config.toml
hidden_size = 256
num_attention_heads = 4
num_key_value_heads = 1
hidden_act = "swiglu"
rope_fraction = 1.0
bias = "none"
tie_word_embeddings = true
parallel_block = false
max_grad_norm = 1.0
schedule = "wsd"
decay_shape = "pow"
final_lr_fraction = 0.0
max_seq_len = 256
train_tokens = 587800000
dataset = "wikipedia_en"
MLP neurons of a small language model. Each row is named by its layer, matrix (gate and up: input weights) and neuron, and shows model dimensions 64-255. Each number is 500 + 50 x the weight over its row's rms, rounded and kept within 0 to 999. Numbers have three digits each. A neuron's up and down rows have the sign that makes its largest values positive.
Before each neuron's rows, "fires after" lists the tokens most often just before its 100 highest values on Wikipedia text that the model never trained on. A number after a token or word is its count.

fires after: " " 31, " (" 18, "," 12, " December" 7
L4.gate414:431535570506455519514434406465552576490557488467492539385452559455567554434444483466551471542476506495541531394439531472501402485644529470595494515431509478604557471551442500419571429523461542535442562554518575517561490510544549563472536464558569473394542561477549526471468517557527506493475472513476503502505543576534494467543470426489520445509510544462532590511455594567551556483448461503485495486496431410582423472519469579466565526449397527560454468562463517386596507480495448549517552556501502490454528507543493550447419440579485508584429571489490588520513471480519468525
L4.up414:573494573491450461514594525517525493583487517519569490410507491429460538506496452539497523513451494491550498519577517556519427469472502600611548499465500470470569481606477552614472483447464503560493482537586457516553439600526504545490439439543399473395448504500487446490470496504593471502504383531502505590451626453537441512568518428525554476543487566530487562548516543418537488518445454376594490526544529442553396547487506546509485482492528578563519476448491486447524444528477465512515501481410487527535500492398519584453548473536491528462530385478459548493477530415538515566

fires after: "200" 33, "201" 23, "199" 12, "202" 9, "195" 8
L9.gate359:489489433537527495511395431537444527495480550518465460425437457487425501517432493464521544464414444456518508576612524427515524581398471554455535447533499607555517564521525495484486579567547488487521609546487471555505557490599571553467463554521496618517524425503450472544426583486489549434473448571492384529537531519519540436490508536512458513550479541549482553478565597574438425561452593480471534507505544518504567511479429452587476506491510577600551452569494571431507464445451479471485487435472475460537456525494501442419446509548507543478548498552499440553558459550476547531
L9.up359:511570490467465462466570458391566493511506554369502518460550515525511610522491543537510477480429478523452398437465477569519511500519435446437535539479526437597529425540452428407524543575533489504421497499575464471512479444409490458526535408530576415522495472503486530495449539460419508572468486485512530481487418518516491466470418554463527473439536533506457496524492497522586512576516498493530509387455447515506471492512474553531578437497440426435497478484462443507461546425522468495583501463464495525451509461425479489526392575531478454554477425570589510531514441598478504549

fires after: " " 55, "." 16, "," 6
L4.gate601:529566463436528554464412549447416419477543509517492550457527494466525471497554391495464383575516411524434538405498401441459555509516486499500498460501534515612563574478526469531473504533528533448559520540480574430522379562526519456564501542521461451538434507559509536497560576524449504490505448546517466473411558481444438516415589511455443500594497513503576432475534502476496508486529572394511426631485587502481574518430500475505457578412567492503602520500506531477506516536571501492449551537478518549491447436490561422519471569429511475601474422450648518431542481534473509537
L4.up601:619562561462447495437488436507516477519440448515507485539591492435561543501422566439458451580456528545467483536416546519430535431478565555505478487440561495517474536497412548400505596469518574462511496429536492396419518489520561481428487519463477530512495518454468438520513567434485543524529528484406442487560421497477471409527539455573536490577544513406418530509544494499448551499484531501514487541508399548556471472501500466442545469420513543379434455433539475548409481496533539465457444490507487404449532509423526456518534508472489505541449440489542525563462520474550546456

fires after: " " 37, "–" 12, " (" 5, " and" 4, " to" 4, "," 4
L7.gate529:505495551493445558549463575494420555572501460513461536483566571515489528490499472594570451456608555446475515516483410513471534483493497560466465482450423502441525509488460388551503582512428492517512476469493553497557471478376521552519447460531471489605462381476415569488459530493506496485493534439488512430511522540472516496450529549472403504525603561567473466532549515432540583478558509520531472548523504481456417470554557449410519537448548454533442565599455562505504487526493483534579539446606552471468472465374526508395509451547480459483548464480453519539539475508485543515
L7.up529:500510507584517584439514530513443437563473586526432514513548504551493560588504460568505478494522474576534585586496499446433540454500526373457509472531485485466570470451552531475564557414470493460476515551482460566468506496362565491383453562389524499568534514457559556500505505514513509482545514481548475623557428404474453475499473523499530566521403448540505518582430356480548433486498514590474467520554470429440515583477570487546493470479545550460482441416546530440579486458563540577482485506521481536504490496458480500494444459548489451476396587499440579465499611483464605497

fires after: " " 43, " summer" 8, "In" 8, " in" 6, " In" 6, " On" 4
L5.gate357:471466406469424512519567541555513514456484514505517603489509488525443507446484525496549466467580466505480528466516469534448411489452510457540544489458529462490526549501469545567492496433424474537443466455387581484566439601355496476532476497552456488528507508366516490614522525503544475499515458540460461546542558384497530568431537482409531505487551508513480506468474454561501452578470551569541528483529475507455489446466567612552541453501466502473497445572546517557579526492470500582533416543471522564552425476472480498433518535486520465519576479529519437510555574483395474491
L5.up357:387533507567395524561448488453494573568539529498494462388456512544511551472483540531432502491537528526450443558502429480571453514637477545579567415506511535431521497411501615500522482434548521372394514526568546548501485454574475518506491405517513602499524524512424516439559469542537576544530520478448567587533519551484552503544500514499398508472516499504480515425534503511602525528512529527436590473517485530458408568522600569510523484539566468473544470486518507535413466502541411476568508470495521473467472455468451507473444435578440512559479501509490553594534472496425398420

fires after: "198" 17, "199" 14, "200" 13, "190" 9, "201" 9, "195" 6
L5.gate386:541541435543454471559567529497565606540505562451485412553480602529644549473535470460552429498513496452560490483515429468514444453483504457460540490541504454521435530457549592515462505624423470454496447470563532505533463569537537544508461458481402586477423601477515404492374489458567589500459513569474524463479495546450520472476544572588506504545413491468513508505544466536454528483523612473551507487470396487520509407551567485467447471553462483545582569609525496443580497480429509462550444480613450484449449444495481502490441393435575387556514484468481474573495492559521460413
L5.up386:543575396467537472545550527555460546421539473455520498494458377436476545515507416455552546457489468568464444511536561590505464474434512460551573420517471450479480455502472586561511579557473516478494492506514602448514501477510586450534455496428451452512499519495538494496567505448515529525488416555530578578444413507482489508387567513436537494522503503421494456542491436555470515533528521461580509488463541501486503490508467530525489413509324526478439549414487459430612543491499464555415442575502556510443383450598441477595415481543545542553490479465489528548575562620438552597

fires after: " " 35, " Succeeded" 7, " Preceded" 6, "iet" 6, "197" 4, "199" 4
L5.gate67:507471463500449477429429476454628505506469449526446422552466508460544481461412522627481585512454448522480484486424522522453554429509533438524450438543500491559440537500522413496522454515391526509588563559388556495487619485479513444511463539447508484444470451473611515548476521510468427352456448494440416529510563601603458518557492494480450431465515495549457538495438460546458538502527509558472535428561468573494476459498524512608587550505520515475524507482530591538574509474517376495530465578502463445467512532532417524420481504509432469541422458544519415512530505496431467447
L5.up67:471481469463525449526558426469452505462475559430480521498527482577572514427502472543446482596519484329454475503601497413443434535439524468575488506548504531495570489530544541445470359448546543396534501495460507432526475506549511552476488541448529547508493468471506517472548616511462503507415584530458519492547480474573445518560420465431414532516509599449424571563441563555468560495441519454440592356486579460527431424574433388603486561515475532534501420484482486465543457498494539555499511489575472465527490559530480581511483461503472429477409554537473475522521568483484526514

fires after: " " 45, "–" 5, " (" 5, "." 4
L9.gate348:546446461509480575446515602520575495538525519521454415397492437560557483501496504517460341539571539438474398441510580574534472418506494522468512460539488435566588483467443370574650453523506556558428455551550563496513500542432485504482467522452532520500435507511580496498502540541490575497494538562438476390548472491487507474476476567478460438439539466513484447434521517473470541499496561361475550453462534507478616513522566539543537562542511522460495539452533544460451475499591493545517484540472530472462468502473483468378423461511563465593617542535642473445444495428503467525
L9.up348:538513464542394485495536568485514448497389422547476505478604436421519492576456538419450493447412563473428462507503457484415453481496548454545421499528488576512497589483593506572497422501593449592482427442516599460560538412507476516486546524380547471534430583567465485516506561570409531456435557528479462457540489485478429568482493446491511495561535586475460541509427551517391548491637492492503473443564455580534498526465540473575488524544495482441442509472513559463432456500522405499454543502440442539520454499483581455465454511556521533500475532532563431358483528531515542528

fires after: "," 63, " " 16
L8.gate307:442506401532504529477506470462491433613450509482465541502528474475515455490472549412532474515520452520546475499492461459494456521447482524539463510534559527504510504554530538486506402436461627583491514526435571500461545505422388538547572401582539537489492489467434507605530373583529453525485437470500405561552460507573429446581487427459549449447502539573478526504465647542488472520536496541433478484587562557502537452501510434563507498471524493540497528465588566543511430550493445490502457587575467547573490485464611553627554454486592480488406404573476505521519515529502405458
L8.up307:511516448520571471492624489574587586529460453551499494439523440459493481524411465487448456517412395503489465599488543529517389509485528392543576475485558433529377471487538522514424564440438504509520469529613489518534447458525486493524493508507385498519536515543461493577424331412471477535581411426445559441512475460495560516498537502537513528507569470518541600452496437530500523534512577538571504503573471533454509484543504512516546421453587459422458541508551486460562482512487466582516488518589470547387466598468442615508528542470492488574432468478450531464461560505477413548

fires after: " " 43, "," 21, "." 19
L5.gate252:479540495423517528443572500479519534463496508562498536553564420568621496422435450550436477473505462471478465554513451480474514510482569484462492530440378554487471501504474547599471542568543527418415542510435511561507535452626506404523458488509451452540543527423591430498426534581482420521469519567484490422557458423503582545436507461553464542454459407541563473455594558445505517426523643435533443458514473570489553575525521465465493552502486450511485606558548563515556484511473577533471448501510497432437460462486510462444519511564516487553497436465540543463488520562586469491
L5.up252:631475593493559459482448544522497454454503427481453441429521534398581541498583448492494417441449457579447540490516448548469449417503540474511451424552531508482495464450540478487583574457512502500603428579546505554501554557460518535540549451447550507590436506474446484559489620549458514508479390470603475516511531505533436449470491454487448520492475505532496443476502561485564460542506507449523465435523458496490459552536585553532510444549430517554487570594478434432506549437635489573435557466547389515438442462508525428503557467458515499585581417464497560428575614530494507549

fires after: " " 36, "In" 10, " (" 9, " in" 6, "um" 5
L4.gate697:529567554523446505568458476528524500441627581424520565527569542447462486449432548461542465551485542578559547474474498475454463497556586527402398543520409523491533435394532586470500539474521560556437557492485507505499501553455498537582564398574505520520467568410558526477477513524517510474528569438421539509498494511558505528458538442462485477504500411499458577525479539567506517464459539553483439450537583501529453515511577523501534541400539387420569464553474470431489546532568497529452543425541529573487596509507490582480378454519516454513472549515535457551453599468478479529
L4.up697:490515459464552498552483624524525402529504510541545566527558410408554518453481560539508609451530446438440465494518485513475465540558539514518472539464512521534552484529433609598486520577465542534548497482493493585525529498383549643518449584531472482504484559463526511505564456563498570565510557463518609573498605429550600514524555521535437457479560450512455505504448435507422492444552403539470515470520426483560471393534495489509522470415436501426503517553503418528537449467498448485529487488492552558544524496508435460436519537515472500428564563439506428510541568489484442537

fires after: "," 67, "." 27, " " 5
L8.gate568:498465495512496533555525461480512556535530509440517516478490531592469566347496521503479551451504420496455447481490500585547502525451493468593575495505567458541442566516507486463478476405494546533484428495507546491494485505441508430559598497579427597510477595459533456543446394529449490498469519572398475524456541534537486532524431396483505426523533605578475477526552491475511550437447555494537484487488549494372487493469569512579432492533471455516523533512471560407459433437437455510494494561509480561490616477467424570475381448471484497495507460558508519517496478416501556396
L8.up568:508479466468497415523546531573543488551487508468472477476486504532557535443406455469521363571411465602393465450485539562516502510393479511517484560507427498487472466495486586510503447467521622502527528495497459498569536509463500577475467501565436538608469563419573497495535505549452528532580439469491517558531431528500447469593420460445446474547456428474453566460522424579618510464478534475636441518497488515479540526671541457507518459441461556512448501455579488533518491539603481430486526472541454492444505455390505488430574441383558568483488579431496515569545534437536510509

fires after: ")" 22, "," 16, " and" 7, " served" 5
L7.gate199:546504570566493489495521602461539492531482541583492520468483513508475513469529559590514543461564521555505479458415438435394507550530395473513488483435481522574455511451444539530522414450571572514487530514479492552460495504480438548511526529501451541489535497463616487520467576446509493490538567523533549591492499526470441599470487606496457458476452488535574503442480537462468616558543534438473494604589465479430476541423479458570456503408463471602537440514541443545520470574438615453451434487485546543504470474489459401525494487535434456565515431509540568543494580575391514620
L7.up199:467440486500487503407527519420480477500573483470475542475466474597488436513442510537502560526508483461480412523552446476539610542513484556349562463616566512456483537461528506609448538398492503498480630620502495505571460563536501502507554480507551546509588504556482543469501456457529502493520361570549497434435581471496410538519544462461501494487493556488491425495502556508533472486568628471459479520492481456532531491530552481478439465444469469615503469553465484497485583450464391424520537577450365523557432533494497501490560546448431462453529506563560486418441509472346505552

fires after: " " 50, " (" 6, ":" 6, "^" 5, " |" 5
L5.gate123:535491611520535481523494515505557497489472498478548502455505535437479591491508501481465581390575473512414529492544564499487452625528527434398527477652534396424502484482419561503443517538515561391509562508456513596529464487473609506426461528558482481500519434472497570538461621518506516472531560509543542474487482564431548464524517548502589466425584442485463547421583471478468503505512455576476495512529460463465510473502471490433571539548516536478482485458462492540564453460447449552510458486375511424523399521479371440592483564413451551459481402461556547539578503519396540532
L5.up123:460497458471570534514555461480546484612468428558546505491557444443482476556488466418541518434530484570490573601592438539508495485558492499530552574478574505499492451515473513600506541463528516477431541441452463508485550504445504521461528516460546507496587570529463512499533441513525537624515555462506581465538497466451485492498582455484446589597544422537519512529588479403472478496493513570581471452600461470467570544476563528453578516461589566430471520390554495520475501541513558486490420469547545460498540516533477524515478491449460491466432535556503539359543546451469458494

fires after: " and" 19, " have" 15, " had" 11, "," 10, " was" 6
L4.gate441:534543443490445535478528564560539608558461505512471544510528480442550482531565501601413582427444511548510489490438474515522477498455423598453408517532517522484520445530425486476544403502551541513470466571497575553527454532519474505536527531568532589491535525488487441419539546551539470518509519457521531493509491445524461530488397349536530556470401470433530408455489460629504611468459556507400397498496521442586513477545559609479500426555573464510547512379462503440462531469462535531465484488466538490461456393505535430436490458488502524508581480465525487622487486444524501556
L4.up441:515505539557447422510488522488506612475482603538536611595466466562522444456522624584520447415525475473545540514539529508539461494512380410476595485492527597543526597456398419498442547467560546511551525475484487537505557475502431528470523537486398459497456536574454484484517470401566501518479518577621522519603558476465482553578544581509535481443508484490535455452568494490542572555547528454534459417521546452541472560434554480472530465451479468494477505568539536519387464496482427541533585462493468475598507500516541494508432510563412569440424509448587492461579480429462508480

fires after: "," 37, "–" 21, " " 12, " ." 11, "." 6, " (" 6
L8.gate154:600531465446584531484521524467481572522550551558543559492540521556439530521527439542445458484510443538454478493573485487415474501458552506555532474518439508534473451502490605491490371336462469483457510512482523556586489488525418453500546507443529490546456443534519509483582530573520501485500435461446533489453485446395488409444425550443549472624529466548495528390394551499593485515545496534506465513527481486429596492558481484563560471518498500470442478450516545387570401466621475474447577469492445544504559507502567411582537573465531554527504475616484454530528494500473438495
L8.up154:490470429500523616491492513475415479568432440511505535455468554483581522555534478440578560537396487572507503468551483454505464642452505544435526475543536422528512547562487453564539479520462477553494535575459412476506435465521480464539598505415533477508513485501490480522393481489458482518525574504487383562518522539486496521555468507531538441446506497496519399455503566461506449501559472547471462538478457518500567522440420385503508535588525552463474500426466568509571496338578536486518526515480398432492591516581441530524498563486572537522483556538390453536615465467442537459

fires after: " " 41, "." 16
L7.gate624:505468507521493595553577558478500493500587530410571480509476494467579489491506561511498509590475466528466458530563476446522485467491603503477561514481470450528555505545490507558521514537469577539427497578418549473515454623448521445540556417466514425497442505481546458532600540510543489423476522454501521420448501442456483483497501512544455465502540474557482592462507508531567583511456496528469494473446376477460536547403602537493354582615490466430528557492482490521524504511513512564452572542568582459486446494543478440546512472503449438545532601494557450511546559481447510420
L7.up624:448450532572461538504564555509547497534546458536478502489467564446516497452449543523445558500549465496476519474477541433511447443487573502510454479549509530490535537496456515541507508555526503574545500441552602507513609522546535418477516482505487509523406460508471506486497459514592470506437565539446494478506494402401448556462459477570526503539454432506465581484511490501464584528579486487500602447405466436542494545488578472517525475455556523486481589527486529599492500403478596608375593517450499544546410612514577520496507437501495563527456506559512540453553550543598534422

fires after: " " 39, " (" 11, " World" 4
L8.gate356:576511490523512538524518526504543565449552484567595542517529488442466399470390496586552501568584489558474513441547501422448481504514539433488415416544491475428495533482564537510504488474422483528591434504603422518572511404487562563437504521432524493428519480496470550505545531499429509520390528502450506525593455525494553539430515455526481490436497525515504474467496403501604494483486469464504579526547351375559493502466467499538560542567505473484528593401484504542441428475439539459497472511460518457487453557521444503494380476514459522507466551462573496488580519492481483429
L8.up356:450549524569471568489556437553503549524474496474543487515573508498462582495442440544472497498565450425467519532523525485478504552457505531666487531548516627547475448521461603409538494437479535517560545444570583523457413477542465503459480488514566516530542580456458392423459433545555540527538499459452547504526511430419448550557480502557434492527552505524512533482507483499493497435504436514533484459512508483406466386501441478513452559479462532567490605425542531527445448538465450475645542463473451562467471472574554618488423326575413519552417464461522542569554426451533502479

fires after: " " 34, "–" 16, " (" 9, "-" 4
L9.gate244:537504547476435432496431533557480523459600510473491424398504549567562512495597478548469522510575474535420521563574489485438451561455570457467498550437537428564503434567471521548426496454539494509571492488536464554418428477486498535449480547457590531444591567461487490489498488502457519551436427480464432505384467516563476487482420526414549422468451529528479494527427474551532374400520603475494551533555522488474487514489470524497487477573480508524496533542555532483541542594464492399420534491478454566476448428484478499535438477473472560565458521422546511520488422469424540436
L9.up244:452524512487455517439526448455558561513454473541513489520511463473563479562518512609463497552561396507574495477483450468544429481449482487557463569473547563447470400564548468491479571618446466540470554526479509444535453431485403517551431468519523541519439585488508534537503460482509555468552525573494505546556494549555409598556414547443534445467517500548509580521470545438580401400471523598429588448503515475498573482528488458470483574530538416620482504593541465466436433595527503580485556475443594453475509604541376455533506421500467455448555533462378451493449508563498516495

fires after: " " 57, " in" 4, "," 4
L9.gate48:470434541529525579413523524483511559469557552525514534557404528450470471475470548531420561503457495570469512494508555439502478441497522474529523498440548506627403454506498503592530453536419536468419534638418484509557496551547580416495526522521534530497501533482488424482528465516543471435466471416508392454472524520418533492434506541413480386475503482456453499531552523572562460521514594515509340427536427540441523488431475625517573400511521505478468526461505463460408420428422541499500570521507554510437535502467442571554590526542446543566502469462483539347576538502528455516
L9.up48:483495562478569460430507476541537526486530552485478550462531513507422501521457521520479422471476558547518539409493476393513449457446566551497544557501510546531427589451515594514533519469466529536441516548484510526465520411505589511537532470468577469525447494423451403478454417601596554431468516448399507527459462447434485489425508525540384471574472427515488550479512513558378499464476518487541525448538510472466375439478466565511608515498399436509497583481522433427511442448492486492486385536517570587414479565490570567429505544551508574502480543450536442459466495492480449552

fires after: " November" 13, " on" 9, " July" 9, " March" 8, " February" 8, " September" 8
L9.gate251:448478537483587563561490483482492484562519537503494471515520577521495573481518552592525451558548543509525473406413480515494529523504531504555509448562512472595481617559517528469461495503461538507552575518451522437532521442489382534515468499465557531510495568556493542599465586554495478485481510430496455555478569470600557610422556532522489511475554461568478465464491421498574592588464601477534570455548461475547495536422471464613590570441441503491567520558548435519538455473648508540480544420547438446422571565478491465428493539525505503511522442489457480505484541397434471497
L9.up251:552519543490479448406547543536533595572519527546480492446601486519512471445533568482454539464558476449560524549577484457574547388450531563516566497552509444420437581519542480530546557491458554500471547551516518524459491518505544596554518516556447527490497542446462564563460509471472522528502481515508370508543458516426458580460467566534491521532448458428417465507534556452433544506468568528479564606537581548511516512432534485483604522469524524531477502490534531487577513454394570430567490430343612516580519510487394544481540529561545416444456505473502475493551550537466455476

fires after: " " 30, " (" 8, "-" 7, "″E" 5, "″W" 5, " |" 4
L5.gate399:503470521524467497564596490532443477481487515427437421492464525534503484374488528516524526514547507462480509466515462492569453514439565461534468458550422543457494413480456604565488483507479575551503564488487494492529434508492617492466477470441474626507504665593664473518485572481560459480502536463508468528446471554508512560567433476517519443492461508583457525502581425488448476446510476507557489472456475518495489458499491500478470435449563525375439461533445510413453460480486521422521516531449461565605468472348511518454537519592415545525497474432408549481583490590428548443
L5.up399:469468571419427540493484442484532563524523503552587444473487446531493539511367451427443550434473431419521510561598423425527461434408455528506424516570505556461485500368460551538465558508470558540584465496488488499431480583611549480495478506486535473457527482485477465532552521412441519485576533526504423505558445456511602495560482514538445417392575515524410493456447495437529418514485548542535558459499512544428524470525503445475438457513545485568515490510474471466437482522478460525514619493442581528617478557564478500466508528507434471466414526493450498448436592539522510531

fires after: " " 53
L9.gate315:533472534510409498506502480547480515527513419529479526494453527489477454504396490549415434451528493505529569486580516491430458585490535531597601494548478572509516515567393552397497495519422499518462513626476469424539393490433471619532477453487516450497521407505440506553541455554581573464529549487533479601457623486560494528442420606595481516479530469573424466510529503537467480400469561423488495462547525410473506474457355542532489473497511515486529512567538418452575441467534518598558458546495465506503389480546535502449523434506606518505483484475433526546448530486464532488
L9.up315:430486506420512391413488481562506540515538570498510498478456426489496518449503540546501502554508425487483502516556564537480585501490465498474588535570554508531560481530553491560605480462438586575483469574503506453468564545456480552473503619502554496516507476551478431509460500583521487485518457597501567477551500516405561515573530444573515582516514513479567619508474461563556610559509573479433602517512500486491554440612553513538461497538616504435502513546424507419464418570437528437404561417428536584519533582513474414582575548526542497571539446525600466454467451430570460590

fires after: " " 40, " (" 8, " E" 6, "–" 5, "," 5, " World" 4
L7.gate323:549566413506485527503499513510509491433524446475521452477494522477458502583530434623456466608596559525514538473489465531436571520550445525409554483492571459541510428404517533495538536546563517492451601543453516549492531436391491517580565613433557534476481485461466490529505480436555572448467439406547495432583529469518450504465501466524462511519527494476460457479439513552506428500495501581577543604527486512522556513532510458465456558463548504565498635449501508437565462433525516505411470482457441528489505504435459553577459413501509549574503445445493394445486457481451416571
L7.up323:541462502585553469466510551520497469535508538504389543583599517485623507490482471552405585474509473514573560456573597564539406459560513470496443457452477435478569583493503540536571611420536467425515512430449469630532617472419620482454490443533474461510448487448526536449480527541556502516569542442536535486560460452466579460425575509496532490493527509541571461528555455405480512563473505476447561480489524419529474561459427449424467439474441479478476555468546490413488619464471427554477511384514480531399460481461488494453444409526519503482528497438524546470604566514478475509

fires after: " " 73, " (" 14
L9.gate260:588611489600532489483481514488492570399500523574487555446463393385483471559539507624501428488587534458515493512538586556504495445476498516541409467496500436579544475534462476558551494426474509530491522452526505473444478546519586595579517497504421488482478501619466517487453515480444551531440567497602443417588559494401438482537540540495496606433470486479535499446533516414552504415433534441514457536514445456497480538445484525518404435531555504525457539521583537485503406488540546466456461508462424479523498478535595485424396541431511533604584494521538516512494444541526523521
L9.up260:519477660546387655519515574528470516477622450546510463459566578446578500622513500485522474567521437587540522457483490589452480548501520443587479521469417518567490530571496491414503565599485553486518518478487586465428487516511493534493461441527617536524585571472480525476480562536489471556510504523540566484595497415526472442427523500447425463530460544506506522366538535479442488570520521484455506505471474460512525427455504599485518493531437543578464483642495512477500530543539475559533414565604479476499481435517508463515479486474490530538547569551532447544490471432486522608

fires after: " |" 55, "," 11, " ." 9, "." 9, " " 5
L4.gate130:498488483467455568519600516546454550558596494515523490450523547473536522523576521516427431456527522529490405508481493605561435516535448448488467485474480510512580491512515450510478488495514598470548600514566485514470441540534474483498516518436523499391511483542530603516474502463489490526444423530484590480482471538471442509505379472533534468572450424580481467464498572523469507442514505564417516627528506567499583526485541504529508482426571401443453505507523533546515465527506476585480486481459463473471537437469464531356467531491500527551495587551521538545478531429385481451
L4.up130:528524540512517430501520567517456421501573503443489497594559510461462476595469475423517469505448534449506514459623444492412495550487550463481458586549515451493518506557554543596422473509488487428478522497550484433508538439494550550524443484569449585510473495509458455524533398459534455504558471525539568489531559493531494600490475494424540535597478412526437592382445557498511572409482463461541500504435534515538426460477537456395635558615568459521540522570488476515586530535460450527302550508511525555507427448438520450540466503423534428494352564571494478487528509481500504494

fires after: " (" 19, "-" 18, "|" 7, " Succeeded" 6, " Republican" 4, " " 4
L7.gate313:462441642586512558545512464459452521450534445466495506442565566543581515534412543496526534439519447452516570541535521551497576504489442537485476493553542480530409460558511441419390480516522471452446500493540534564536452662410507532498415549402471516533466445592490460536510497536517574450498487458503506555558489518456466485503438526456528473464521560523528553475454441521404491525418494484439574520500479540461547456490395571548492586469484471527472473500601581494540461519552567588519571531533497453449555572475456472436546516449523517548495579536388494584467477500436468489
L7.up313:557562500477546495493511576547596550535540487573401521514434509528509622512467479524522439534510501641460550477574484476560416492497533523544471504446479597553486461423441528508480544481483525498507416497408517373556526512510425522493516518538518503505506547504454472513527543509474521566520497466539517491496527478478390503433362414403567517477582560474478530459490489522486461498514503579564468477555468560512558503467447538578409529461428417536523499648439510402562518493442483423399515437534525515518467492423391463515514523386414478480535476505508519417414592516472443516

fires after: "." 29, "°" 17, "199" 14, "200" 8, "198" 4, "186" 4
L7.gate269:465573467552573485487513449504542539589536478505549507390551457526545522490514533470506492464418447425561554521511583595463401437515536398516597501513599471442462552378506486531540473490479516535584431522533592462454433620485520536470573536451445587498551539503487443494385551507486459488437539484477486516451511491543575542569452557533564482495555502525388461518454570533461460575526532407543387549525513492481496537485599424507455481455437485537429547511404399474632446504516470578497404486434513548445543489448414406533461373504473484488507462594535542499523433589484457502
L7.up269:447529402490522498478559476412449582601584563543560503540566481505532616389446551517423464375483500514449427456527481513473506550437565406519487504468509450531527423479486526529521614534453639401437562580528561536522439478466488462524498489520449565568510585421522519522453552577524525482562525580602482458465419542464588462497463443504531477509491500514416504464481484504447469528462574422539442588528505586479494555454453450460482550478473509501470601595520405496636501508473566509474485454451419469435475530492488501543456541482478397511444465596546499527478470564480444501

fires after: " " 51, " on" 9
L7.gate153:419414515469411539538517465535524422578473537444462523488463483487492485416473418594578531499517503531510419487445418553583518440452497532517491484485424485527560530582567544480495513463443493495524597582489429507572537513475490614524414419500498577464500531514532535526610469473550546501488534573498509568535462519429512536479574384447457461516551471489593462442576589465459513501499529466525605428533447546423430456485473456482451463448485416450451418540530388505465446466501507573496415512568486601407524558503499453538459571478437531514545466546549524578550469427541438418
L7.up153:448508517394509425457517432496488467554550479532471560485501477547523493443485517483530565558526499522500531539532497571474497495536470507554573468496496499478490549503449495564611560439386486458479465592440511421521489476454477506459519489476447495510516533510376545530457412519498498481555593459438492546546446490531433544502465405476409478476537428438486428421463519451494570377456462530479560444464511460504494449625537443500463499471449518508516587487475549486563411506434485559493487448361469511510441556455480416482447442438460498572563537477515502560505476485523514598

fires after: " " 53, "," 11, " (" 9, " $" 4
L8.gate688:518493446443509614483501533545565541458484499576476564554531520549556454409473576464459480548521535550450434522492390516586532433486484604471465486382443517542584428490539551463432468532396478483399479504458527517438463572525467514465532501639559518509486483440442470438549515420579534451489490536493613463525436452504540497410515436529552590520511425539519506469453524521518517547575500583525449435466380561481491439524514539497523475455511467504509505504375484452494486444456533483472496505533440504475454484452433580428495536470432478529478449449461569487586426508485517463
L8.up688:592497537494490584487484532518507469455637453423388459449473525493515494488535471518553434485502518595485548488527472507501440426642448506532582483491536585502508416549472469426484513504383480483434523557425477485411499502463488535563570490475596524553457519514548566535503597530453548511479543580540464483515565536471409486532380526489518383553560481466562530531513474543549498489468557581489459409476512435420474542490486537494533433492542576421552408520535449499486444344518530502465531479405522485491552580527402512604498534450538467556537527506547432484516417414504556521

fires after: " " 97
L4.gate628:454483456417477531468490538549350521505426561525506414527453523425593443411475383479522430577508468458433586472501474476539489490517540434697547430542550529553547497468459489498511509523459596480456519545544553632608537552487494513505463437546463554458492544523441406491513554481568446470478454556477515574610539474525549473603508472447467462503511511489450569516520479500500461488526553495562505437522491519492411533466543504439426464578437507473483463527518469436429506475402431464544440500511578466528434514384502483488513411595453492578492483524440483492546424459533412441
L4.up628:522550489429535483585520480480519575485574516428483560435556441534509546514428515536451446509479555514408428471551566359470507549541509477535548500519564452435554519527509473472524511505493423525519490493492462496461421478496576529510472473606485533560494450478497527431483545417535518517531576542424534497471514501522550539428519417463434511492523544425499415523467546590351531555400473573513533494463462391564491433483523539490414512601486550533535453520447538532635535538440447569552564489629501465522518470526534439528476472534462436447477445521528520548482543478487466612

fires after: " " 32, "|" 16, "-" 7, "." 6
L9.gate271:494485450454472479455489460457599498534469598496517524518462473522471525475461568590517510553512526491454376528524542475453398498400394443469509555557614538596422431551533507465473496419457565533503442568549536505560607524517538507449575537501495544491446559492521447528476506494461432512491519592541423494459446526456520484472470536493554508472452455520511532461534545500519573465471515458534432458562479426491502506424607500563416391517461460520500499585554500469503473525426549489535521429404560545474377435493438438432415497538500505515481551360536519530400462479600566549
L9.up271:495424487491454583470450523501507594556510431547505494527501446489460512368552466547421500577532524471550539554471553523538479588512472453541528507519575509458448410498496454494579491480474464423533516516523538505602440465456555569520571538472444456483467547520599506493544496530454507548520428481613540590550435462480546488508442577491466502457534458509535543511566424440496525494502577557534431476480580563515431446505481424365477466546501478415502571554569442506444488474540607496557547491544465501462515493594471422403550478438583458595484541458466522596459472464580497474